Weights of a small GPT-style language model, trained from scratch on English Wikipedia.
Size: 10 layers, 8 heads of 64, MLP 2048 GELU, vocabulary 11624, 37.5M parameters.
Architecture: LayerNorm before each block, tied embeddings, ALiBi, capped logits.
Training: 2044M tokens, 8573 steps.
MLP neurons of a small language model. Each row is named by its layer, matrix (up: input weights) and neuron, and shows model dimensions 170-265. Each number is 128 + 32 x the weight over its row's rms, rounded and kept within 0 to 255.
A block is one neuron, or neurons of one layer that tend to fire together. After each block is what it responds to, as a language model described it from the Wikipedia text at the highest values.

L2.up431 [150 107 119 146 128 135 125 122 107 119 123  99 101 123 128 142 166 104 174 104 106 117 141 122 162 105  89 177 143 129 103 181 112 118 183  67 109 139  93 129 129 134 123 172 164 159 147 113 118  96 129  96 123 155  89 137 136 156 145 123 138 114 136 122 195  83 156 137 108 180 160 170 109 162  71 139  62  80  88 138 127 138 120 117 152 144 100 159  58  87 133 130  97  94  83 207]
L2.up675 [133 117 188 159 146 147 125 175 108 104 105 107 151 106 127 151  87  71 107 124 148 113 109 146 112 112 112 139 162 131 126 150 105 159 174 150 201 116 115 168 115 199  64 132 163 119  86 155 142  64  84 124 108 124 156 162 152 162 113 125 195 120 140 144 125 112 112 128  99 146 143 147 116 121 101 118 195 111 112 165 150  86 168 134 143 152  68 166 149 108 155  73 168  88 150 152]
L2.up852 [ 98 114 121  72  77  95 104 158 126 148 140  77 161 134 142 167 149 129 167 142 146 101 183 142 140 113 111 158 109 114 149  91  76 121 155 121 118  68 112  69 148 127  54 145 146  92  95  65  64  75 127  92 108 134 123 170  83 128  95 184 104  99 109 136 170  88 163 112 139  88  71 152 138 163  88 117 139 126 123 142 108  83 122  76 201 137 114 173 150 134 135 151 126 161 121  84]
L2.up1201 [149 127 163  92 161 165 129 129 133 100 168 111  88  94 141 151 161 105 214  57  67 144 196 122 132  80 141 116 125 171  60  87  91 152 157 130 130 159 135 175 122 166  84 155  99  90  99 122 146 115 147 193 140 100 108 118  97 157 202 163 103 104 113 101 132  95 109 154 187 144  90 114  87 117 117  76 150 167 118 154  85 146  74 156 106 136 106 142 109  55 153  80 143 124 135 153]
L2.up1466 [144 165 146  89 128  79 109 128 190  97 115 134 122  65 133  88  92 103 136 160 191 128 120 121 128 116 132 118 106 168 142  42  89 108 166 135 136 153  95 137 116 168 115 161 113 198 151  93 186  60  78  69  36 141 128 197 141 185 107 147 127 137  96 169 121  76 139 152 130 161 139 147  88 114 112 161 120 145 161 128  93 132  62 163 128 140 108 179 150 107 147 104 111 189 102 124]
L2.up1677 [113 161 118 124 163 110 107 147 145 105 154 114 175 168  89  81  83  89 165  85 162 123 107  86 149 111  98 120 137 108 100 112 126 120 134 166 124 164  41 108 136 130 126 158 130 116 106  97  85 157 117 118 112 120 121  98  72 146  81 173 132  79 189 139 111  50 139 129 120 131 119 187 108 101  76 111  68  97 118 111 145 166 134 137 150 158 120 168 143 144 110 175 108  96 144 146]
L2.up1712 [ 97  96 161 159 150 126 171  99  88 123 114 113 177 130 124 127 113 129 104 110 164 137 163 114 129 100 100 126 192 122 155 122 110  98 140 118  89 121 131 143 114  60 157 128 184 127 122  86 137 110 122 113  99 130 113 151 146 137 124  78 154  94 127 108 124 132 223  67 157  66 208 175 135 115 114 127  67 136 144 129 150 168  99 115 143 160 114 177 202 111 151 100 146  82 143 130]
L2.up2009 [202 143  73 177 140 127 112  70 130  84 108 136  93  53 127 156 123  78 141 102 107 159 144 118 165 190 144 147 110 126  98  42  55 120 105 118 124 146 105 167 137 117 153 134 119 107 138 102  83 147 134 164  79 108 184  97 156 152 165 164 147 131 130 102 111  65 139 116 157 116 162 142  94 149 138 142 117 100 121 117 180 163 106 150 132 116  94 131 145 122 112 150 138 181  92  79]
Description: Mostly the word "also" after a subject or modal, as in "Jones Soda also makes" and "can also be"; weaker on "additionally", "otherwise" and name fragments.

L6.up850 [175 142 117 104 177 124 159 146 145  59 178 153 145 146 128 122 113 122  94 106 188  71  72 116 141 192 127 132 132 107 112 123  76 121  71 111 100 105  87 156 171  97  84 106 179  75 160 135 183 149 113 132 130 164 119 147 137 108  97 131 141  68 138 128 145 153  87 185 200 188 115  87 168 156 155 102 131 175  71  89 178 159 117 112 130 118 152 159 110 158 127 147 205 156 105 183]
L6.up994 [113 112 116  78  91 114 157 109 163 138 175 132 137 101 137 133 156 136 171  90 135 104  75 119 173 112 140 120 148 186 101 118  84 143 108 112 100  58 134 108 137 143 124 127 144 152 220 173 100 110 135 110 133 123  59 151 118 126  71 166  94 112 128  99 115 132 144 174 149  95 150 169 130 113 151 162 132 151 125 137  85 159 107 113 116 118 118  84  58 123 180 166 150 158  93 150]
L6.up1398 [ 95 114 102 133 149  96 124 179 185  91 184 150 187  82 126 193 100  78 115 205 132  92 142 158 154 124 152  92 142  90 105 105 104 140 116  61 144  45 146 181 146 145 132 103 127 132 118 164  96 118 129 132 115 126 157 147 172 123 118 195 104  93 125 113 138  96 155 122 180 163 163 104 107 128 136 123 132 159 139 124 114 135 152 110 178 129 154 138 129  98 158 196 153 112 161 140]
L6.up1839 [ 92 124 116 179 164  98 156 156  97 123 162 139 134  93 110 114 113  76 154 128 123 150  73 126 157 168 123 160 161  70 110  92 107 102  98  76  58  98 188 172 126 150 127 130 175 127 157  96  93 119  81 156 100 159 111 165  94 115 105  91 142 151 212 110 128 154 146 140  98 111 141 163 137 134 126 130 110 108 111 130 137 170 116 167 118 165 104 136  93 129 138  90 180 150 204 122]
Description: The final token or word piece of a person's name, such as a regnal numeral (Charles II) or surname ending (Petersen, Gobert).

L2.up559 [178 137 142 170 107 157 129 122 120  70 110 183  98 120 112 147 116 172  73 163 109 110 123 112 160 217 175 150  99  90 156  84 141 118  45 131 123 127 107 153 193 129 125 101  70 155 152 121 131 112 104  96 145 120 133 134  93  98 114 159 145 128 147  67 158  66  96 105 168  69  73 145 153 138 143  25 129 166  98  90  93 108 100 125 147 162 132 133 158 208 138 154 114  85 142 160]
L2.up797 [172  93 138 143 131  85 140 132 193  95 106 117 124  99 125  99 141  90 159 169 112 169 155 145 124 153 224 153 136 129 106  83 129 102 129 125 117 147 154 128 129  80  42 118 126 176 120  42 140 140 135 119 142 141 112 133 255 122 167 108 172 161 142 108 140 114  99 124 144 176 117 153  91  93 158  83 114 158 150 127 188  93  91 135 101 137 151 119  60 106 144 154 110 134 125 120]
L2.up813 [158 109 133 136 134 132 194  92 115 121 148 100  87 144 139 143 141 105 115 150 131 138 140 137 127 177 134 125 148 125 177  94 195 147 157 157 138 125 175  99  84  49 112 125  98 102 112 157 150 142  80 152  97 138 113  96 114 130  86 178  91  97 144 134 112  84 114 121 157 144 138  90 152 114 186 112  96 133 174 169 163 105 106 168 109 118 157 176 163  79 214  97 128 143 130  35]
L2.up1092 [167 116 108 142 147 121 178 108  88 119 150 126 108 147 149 150 138 101 106  79 125 148 122  73 161 201 116 154 126 115 162 117 112  65 130 143 162 125 152 173 111  78  76 130  70 132 138  93 133 153  88 122 130 167 114 140 160 144 104  80 115 134  85  95 147 151  83  88 124 155 213 119 114 116 150 172 126 140 151 126 128 133  55 120 197 124 108 137 179 147 195 113 189  83 149 106]
L2.up1234 [120  74  78  89 101 120 119 110  95 122 163  88 148  83 130 163 112  80 126 138 140 170  93 115  96 193 181 108 187 174  87 118  96 141  93 163  95 167 133 122 134 207 139 153 112 135 141 115 105  74 118 145 127 118 179 113 130 181 148 123 137 158 215 137 131  90 131 100 142 129 100 214 111 130 147 141  84 126 137 148 127 153 136 121 114 131 100  82 156  93 123 127 150  88 186 101]
L2.up1257 [128  75 153 121 147 122 130 184 124 153  83 136  78 157 138  73 163 139  98 162 124 141 131 125 167 170 113 156 145 136  92 156  98 157 125 120  85 102 211 100 122 117 147 130 114 159 117 144 120 116  85 153  73 130 122 155 184  94 113  86 136 106  87 117 125 131 131 128 109 147 150 162 116 170 129 118 106 117 129 160  84 153 133 149 133 120 208 177 120 154 155 139 137 141 151 117]
L2.up1441 [157 122 120 188 187 110 101 128 116 103 119 130  98 160  97 120 134 123 139  83 120  92 171 152 139 187 116 115 182 124 134 162 154 118 106 101 131 129 161 127 124 167 149  79 122 136  96 153 138  39 152 157 130 130 183 127 155 152 137 185 124 155 144 140 114  65 133 115 110 104  73 100  89 113 116 115  97 122 122  83 157 105 116 102 121 127 100 109 126 119 114 174 110  88 140 126]
L2.up1940 [118  97  86 119 140 136 137 113 125 103 162 154  88 120 125  91 145 145 113 117  85 177 132 105 164 181 101 149 111 115 147 117  72 141 145 137  78  86  80 136 151 160 121 159 136 218  75 126 106  54  79 134  99 198 184 144 105 131 127  74  97  66 142 162 154 127 130 151 105 139 125 165 140 119 118 105 146 119 101 103 131 183 150 131 126 171  99 142 155 128 172  57 171 119 124 106]
Description: Final subword pieces that finish a word split into several tokens, such as -al in metacarpophalangeal and bidirectional, or -is in Axis and syphilis.

L6.up219 [118 119 119  88 174 154 102 120 160  76 137  80 132 129 112 131 158 153 138 141 111 141 123 151 187 108 179 119 147 132 166 106 116 151 132 130 104  82 164 126 101 112 218 139 104  85 178 134  69 132 145  40 120 169 162 109 168  98 125 143 123 130 127 114 100  47 103  77 188  82  98 146 123 154 106 106 200 145 149 101 119 113  60 173 169 178 132 200 130 165 168 153 167 107 157 126]
L6.up1137 [145 141 166 146 159 138 132 144 165 121 166 123  80 122 111 167 151  68  94 142 143 121  39 109 171 136 177 162 181 169  99 110 184 166  81 162 158 116  97 156 115 146  94 176 115 142 168 173 123 115 127 199 143 144 173 207 121 158 142 117 157  56 139  94 161 115 113 134 108  93 159 156  99 114 105 107 167 222 125 118  93 102 106 163 182 167 169 122 104  78 166 125 142 151 195 100]
L6.up1898 [138 129  90  71 106 122 141 134 167 128 141  78  94 121 150 120 194 150 153 177 142 167  88 165 155 133 130 154 115 143 125 149 130 118 124 110  92  93 119 138  98 126  82  78  76 139 110 111 101 168  68 141 118 201 106 176  92  76 162 164  95  91 103 149 129  70 128 107 133 109 113 133  70  90 195 113 165 133 113 134 100 184 156 151 166  83 162 134  88 183 214 145 169  87 122 145]
L6.up2047 [ 65 143 126  90  92 109 142 133 168 110 138 138 100 122  93 166 109  89 107 201  90 100 177 101 127 137 140 168 149 110 173 147 115 153 166 143 145 177 166 136  67 140  90 127 103 102 134 118 135 133  74 116 106 100  67 100 134  92 126 133 134 138 136  95 141  89 135  98  74 113 189 173 139 144 118 154 115  95 142 175  93 124 112 170 135  64 121 156 128 141 133  91 151 181 152 132]
Description: Last subword piece that completes a split word, often an adjective suffix or a name ending, as in trib-al, humor-ous, Schum-ann, Madon-na.

L2.up631 [ 66  80 119  73 134 166 170 111 123 167 138 160 142  79 125 127 130 176 129 125  64 182 177 136 139 156 181 137 113  48 187 160 127 115 111  90  84 118 126 145 147 152 146 144 128 176 182  77  49 105 100  65  94 131 145 152 185 130 134 149 114 118  84 125 107 162 166 131  89 165 198 167 122  90 130 125 110 119 122 175 114 141 112 152 117  86  94 122 161 128 143 159 166 100  49  81]
L2.up653 [123  65 136 131 152 121 105 120  80 148 100 211 145 148 144 116 132 153 135 134 114 172 127 164 210  99 122 168  70  76 132 117 116 113 111 148 111 119 124 141 125 176 140 175 149 156 111 111 137  80  27 120 161 116 157 165 166 149 126 100  90  88  79  99 175 109 105 155 145 111 115 163 114 116  89  86 120 144 170 139 152 100 161  85 161  90 117 133 164 124 179 149 143 143 132 140]
L2.up1242 [ 91  95 180 119 104 108 163 110 128 100 122 154 108  85  86 135 119 128 129 157 132 147 190 135 185 173 151 160 143 157 123 175 131  85 164 163 109 145 175 128  89 128 127 139 158 141 111  86 128  87  50  66  94 162 107 139 142 149  97  79  85 111 102 133 153 105  98 124 158 145 170 144 115 164  81  79 147 184 149 134 183 155  86 178 161 102 143 130 105 108 111 130 153 116 118 104]
L2.up1252 [126 135 167  94 139 156 192  86  94 135 130 181 108 130 149 128 158 163 165 133  88 151 133 128 126 147 155 140 147  88  91  95 136  61 161 114 148  65 143 158 136 159 106 190 164 148 116 124 133 155  55  75 110 106 119 171 164 131 132 118  56  80 114 109 130  95  72 141 159 150 161 223 155  69  93 111 127 137 135 100 140  74 131 141 162  95 133  61 171  98 117 177 162 145  88 121]
L2.up1319 [106  84 128 112 169  93 136 135 118 146 127 121  74 164 160 154 135 108 175 114 159 120 134  89 190 102 101 179  97  96  80 107 171  84 135  90 155 163 166 112 127 129 116 145 122 123 104 138  90  71  49 145 117 132 157 122 180 182  62 126 137 109 106  78 159 117  91  95 163 115 137 130 120  73  99 136 160  92 145 132 133 144  91 125 135  99 130 171 129 150  95 133 145 178 124 117]
L2.up1327 [197 140 225  99 101 104 138 149  84 206 123 111  98  99 133  93 142 149 133 122 123 161 159 111  92 148 134 100 126 104 171 123 176 106 112 133  71 153 133 104  95 167 142 145 117 116 108 111  94  81 107  89 149 118 184 144  94  97 158 184  80  56 112 148 162  73 132 114 200 140  97 161 102 143 133 133 160 163 128  97 129 106 151 142  96 117  91 108 159 210 147 164 161  91 137 128]
L2.up1694 [135 119 154 148 122 142 116 113 177 182 122 157  76  93 106  80  88 163  89 138 163 142 179  85 229 147 140 190 166 127 166 118 125 104 174 143 117 166 111  95 154 123 139 193 154 166 131 119 112 100 106 166 151 111 150 134  91 121 147 151  65 105 160 148 186 107  82  98 114 130 106 140  93 112 140  83 120 163  89  69  95 142 142 118  76  62 118 169 131  81 133 139 130 135  90  84]
L2.up1713 [ 88  98 130 107 133 169  87 127 129 107 186 106 111 165 131 132 119 149 103 113 164 192 128 134 177 108 135 120 146  57 155 121 172 108 138 165 122  84 160 116 179 117 131 131 147 129  93 128 130 116  40 173 119 189 156 139 139 159 110 106  48 141 134  48 137 116 128 149 155 135 150 178 170 116  78  51 147 155 153 146 139 112 104 154 197 129 179 121 130 105 161 138 179 136 113 127]
Description: Word-piece fragments inside proper names, usually right after a capital-letter piece, as in T-olk-ien, Z-inn, Chakrab-ort-y, Naw-az, often in people's surnames or place names.

L4.up1066 [129  90 174 120 167 140 153  96 112 171 105 112 107 141 158 154 130 105 129 121 181 142 110 120 125 128 113 173 105 131 143 117 145  77 144 123  82 180 120 186 210 142 104 163 129  99 120 148  85 158  31  76 105 141 170 165 208 127 138 146 175 137 117 119 107 112  62 152 174 136 136 107 113  94  84 107  81 135  62 208 144 110 115 207 134 182 126 169 140 151 129 100 192 107  99 195]
L4.up1728 [208  73 126 137  99 143 218 152  86 173 149 141 103 111 156 191 117 107 153  94 132 117  86 132 120 107 112 188 110 119 107 150 118 132 104 116 127 135 157 122 154 133 127 157 140  89  84 120  77 162  64  97 182 168 183 192  95 124 119 156 128  99  99 156 195 110 140 159 127 179 143 159 120  81 173 107 141 160  94 215 148 150 138 164 165 121 140 187 146  80 138 124 181 120 121 181]
Description: Later word pieces that complete a split proper name, mostly surnames or given names, in lists, casts and tables, such as Noel, Ellerby, Cleese.

L4.up95 [136 109 165 182 162  94 200 186 122  60  84 135 206 175  96 135 134  99 129 127 119 200  79 135 185 150 166 129 148 113  95  68 194 101 193 241 120 165 113 140 149  76  73 125 145 151 119 116 123 106  58  51 101 135 143 173 184 109 148 127  91  88 164  95 160  75 152 123 185 141 136 169 121  74 135 102 104 160 138 171  86 149 136  63 169 103 113 147 156 105 140 117 158 105 119 147]
L4.up357 [111 133 150 132 106  90 128 147  66 104 204 165 107 159 120 162 132 124 117 181 106 147 119 100 173 172 124 146  95  87  97 105 150 114 124 131 104 171 164 165 167  88 165 120 131 129 173 120  54  89  87 152 143 109 151 135 135 130 144 139 157 159 140 110 165 120 136  89 139 100 139 164  87 126 114  92  95 150 138 135 171 184 130 198 139  95 109 129 116 114 159 141 220 119  74 115]
Description: Final word pieces completing multi-token proper names, e.g. Eman-uel, Oriel-ton, Liechten-stein, plus last words of place or institution names (Pakistan, Council) and closing == of section headings.

L6.up697 [ 87 141 150 118 166 107 148 159 101  13 151 119 127 143 142 176  87  90 141 104 133 112 129 132 124 109 106 162 132  84 127 159 138 114 137  80 119 104 143 167  89 105 109  92 116 123 121 152 130 132  90  97 163 107 119 108 105 132 132  99  79 170  91 154 141 173 140 100 146 171 134 178 148 145 134  94 121 108 100 184 103 162 164 181 126 173 120 161 137 119 160  81 202 146 149 184]
L6.up958 [125 111  98  81 109 129 121 122 163 144 190 118  97 139 114 136  95 113 133 167 118 125 174 146 138 158 100 184 157 135 130 103 133 190 122 167 153 114 182 188  71 149  88 125 168  99 108 113  92 126  92  67 159 169 135 145 145 103 150 120 172  82 129 127 137 144 161 107 142 144 139 236 157 189 149 159  75 148 138 109  93 180 179 151 183 114 128 164 118  78 100 137 127 157 182 146]
L6.up1234 [123 136 132 106 129  96 132 149 109 175 183 164 112 154 127 150 115 119 142 153 153 120 147 138 154 165  75 141 134 110  75 124 161 173 140 185  92 143 122 166 137 118  83 105 103 129 139 126 115 146  93  79 134 143 101 122 113 154 134 127 171  68 141 101  88 155 135 120 182 199 107 165 119 142 125 103 101  95  58 133  76 173 113 128 186 155 111 123  68  86 107 159 142 112 150 139]
L6.up1782 [118 131 164  75 125 181 118 152 128 156 133  89 107 125 106 143 140 103  90 154 170 132 199 124 155 121 138 170 140 168 131 123 122 146 132 158  81 155 113 170 117 153 117 118 188 144 137 142 178 156 125 166 129 161 129 117 114 107 127 151 138 137 118 137 100  69 125 103 148 137  99 146  39  72 109 101 142 156  46 117 136  93  50 137 130 135  81 153 144  87 140 112 114 176 156  73]
Description: Final token of nouns naming a person's role, such as occupations, military ranks or kinship, like footman, captain, mother, linguist.

L2.up48 [107 129 111 115 109  91 132 167  97 130 159 124  68 112 134 129 132   9 107  98 117 150 134 154 182 162 146 138 126 133  78  91 115  74 131  90 136 187 153 164 144 154 123 126 148 172 143  72 124  95  68  65 150 111 137 111  94 118 115 100  85  79  92  91 189  76  59 122 153 102 151 153 155 103 126 147 157 164 149 133 122 111 108  90 124 107  75  82  92 128 183 114 187 143 128 129]
L2.up311 [ 92 114 204  69 129 149 150 168 135 115  85 125  89 150  88 110 149 141  80 126 146 153 148 108 179 143 145 134  86 125 125 141 118  75 135 119  98  71 243  88 107 100  77 113 114 124 140 117 165 160 123 167 168 205 119 125  78 103 137 113 158 132 154 149 133 137 110 139 133 139 140  96  98 121 178 117 122 130  39 133  73 192 164 145 141 127 111 134 119 149 173  54 185 101 140 132]
L2.up517 [ 92 114 197 153 181 160 126 121 160  72 143  95 107 102 184  90 102 118  78 107 148 164 121 141 177 109 108 166 149 107  76  91 113 121 127 229  95 105 126 112 178  98  80 105 138  98 149 171 139 111 156 141 108 127  97 148 167  97 100 147 153 119 131 119 153 150 148 177 136  71 119 131 100 152 160 146 137 168  54 170 158 167  89 117 113 160 107 121  90 111 108 102 130 127 117 129]
L2.up880 [181 122 141 138 153 153  86 126 117 141 136 134  86  91 126 117 228 168 175 115 121 149 108  98 143 202 163 150 145 146 110 139 158 143 101 163 143 120 127 104 123 200 132 121 149 147 190  82 106 214 127 160 177 141 128  69 182 110 176 175 100 203  86  63 162 138 133 140 112 157 123 134 109 112 207 124 126 142  93 115 167  83 141 112 165 169 160 133 145 115  94 157 144 169 125 106]
L2.up921 [119 122 155 127 144 156 160 154 167 154 183 105 124  81 141 103 157 181  94  82 115 181 135 168 129  90 153 172 139 112 192 176 167 109 136 165 128 138 200 171 153 106 129 166 111 163 136  93 131  86 106  88 122 177 133 137 111 141  82 207 154 164 124  68 128 115 130 100  92 165 108 128 156 124 120  85 192 124  65 170 124 179 143  88 133 175 111 156 140 193 127 116 156 147  98  82]
L2.up1194 [222 132 149 156 144 117 100 168  95 145 147 125 111 151 146 117 129 104 112  79 180 186 140 116 148 166 121 181  94 127 179 131 187 112 132 153 100 128 168 186 116 158  96 162 122 124  97  53 158 152  86 132 123 167 142 178 150 224 115  93 134 155 108 132 132 121 134 134 164 127 140 175 126 167 101 110 174 157 129 149 128 126  98 157 150 162  85 162 150 147  92 133 149  88 105 150]
L2.up1226 [125  97 112 104  66 136 165 153 173 183 131 105 125 129 138 147  95 111 120 152 146 111 167 108 147 144 169 157 133  91  70  95 120 143  54 104 112 116 128 137 148 100  98  82 111 138 123 150 173 139 119 148 119 149 118 111 124  96  90 166 135 145 143 103  75 180 148 161 128 112 146  85 130 108 154 106  86 175 111 123 186 113 171 127 108 168 122  64 193 112 132 167 148 152 143 144]
L2.up1612 [126  74 118 143 134  93 119 160 139 130 146  98  97 160 170 131 123 112 153 116 181 124 127 138 124 168 122  99 123  96 130 156  83 170  84 119 210 146 139 116 129 155  99 227 165 124 152 113 223  53 148 163  85 180 124 178 114 177 114  69 123  95 119 127 138 110 129 155 124  80 117 127  73 118 129 193 150  97 164 141 192 173 152 103 140 140  96 129 111 142 126 118 143 125 178 187]
Description: Last piece of a multi-token word, often a name or compound, such as -man in nobleman/Blackman, -ar in velar/sonar, -el in colonel.

L4.up661 [ 73  91 132 101 160 129 104 113 142  56 102  86  63 136 154 132 206 144 132 198  86 169 104 182 140 190 117 142 126 169 128 102 141 146 131 138 140  97 106 140  45 113 132  96 185 159 175 111 147 130 114 116 103 121 112 152 143  92 126 168 178 124 134 118 128 119 171 110 111 160 101 131  70 103 141 180 120 184 143  94 124 112 170 136 165 134 172 152  96 128 187 123 120 178 174 120]
L4.up872 [ 99 154 161 155 128 163 162  99 128 104 126 173 100 151 119 207 186 147  93 156  90 169 132 135 222 181 155  99  96 107 138  56  87  97 145 107 155  84 121 156 112 153 134 145  57 125 118 155 115 125 104 163 140 160  81 175 116 137 113 190 132  94 141  33 176 109  76 120  86 101  99 140  95 135  99 130 208 141 179 102 149 104  98 146 155  82 133 153 122  83 147 135 159 156 158  86]
Description: Last subword piece that finishes a word split across tokens, usually a noun or place name before a comma or period, e.g. academ-y, Puerto Rico, crus-ade.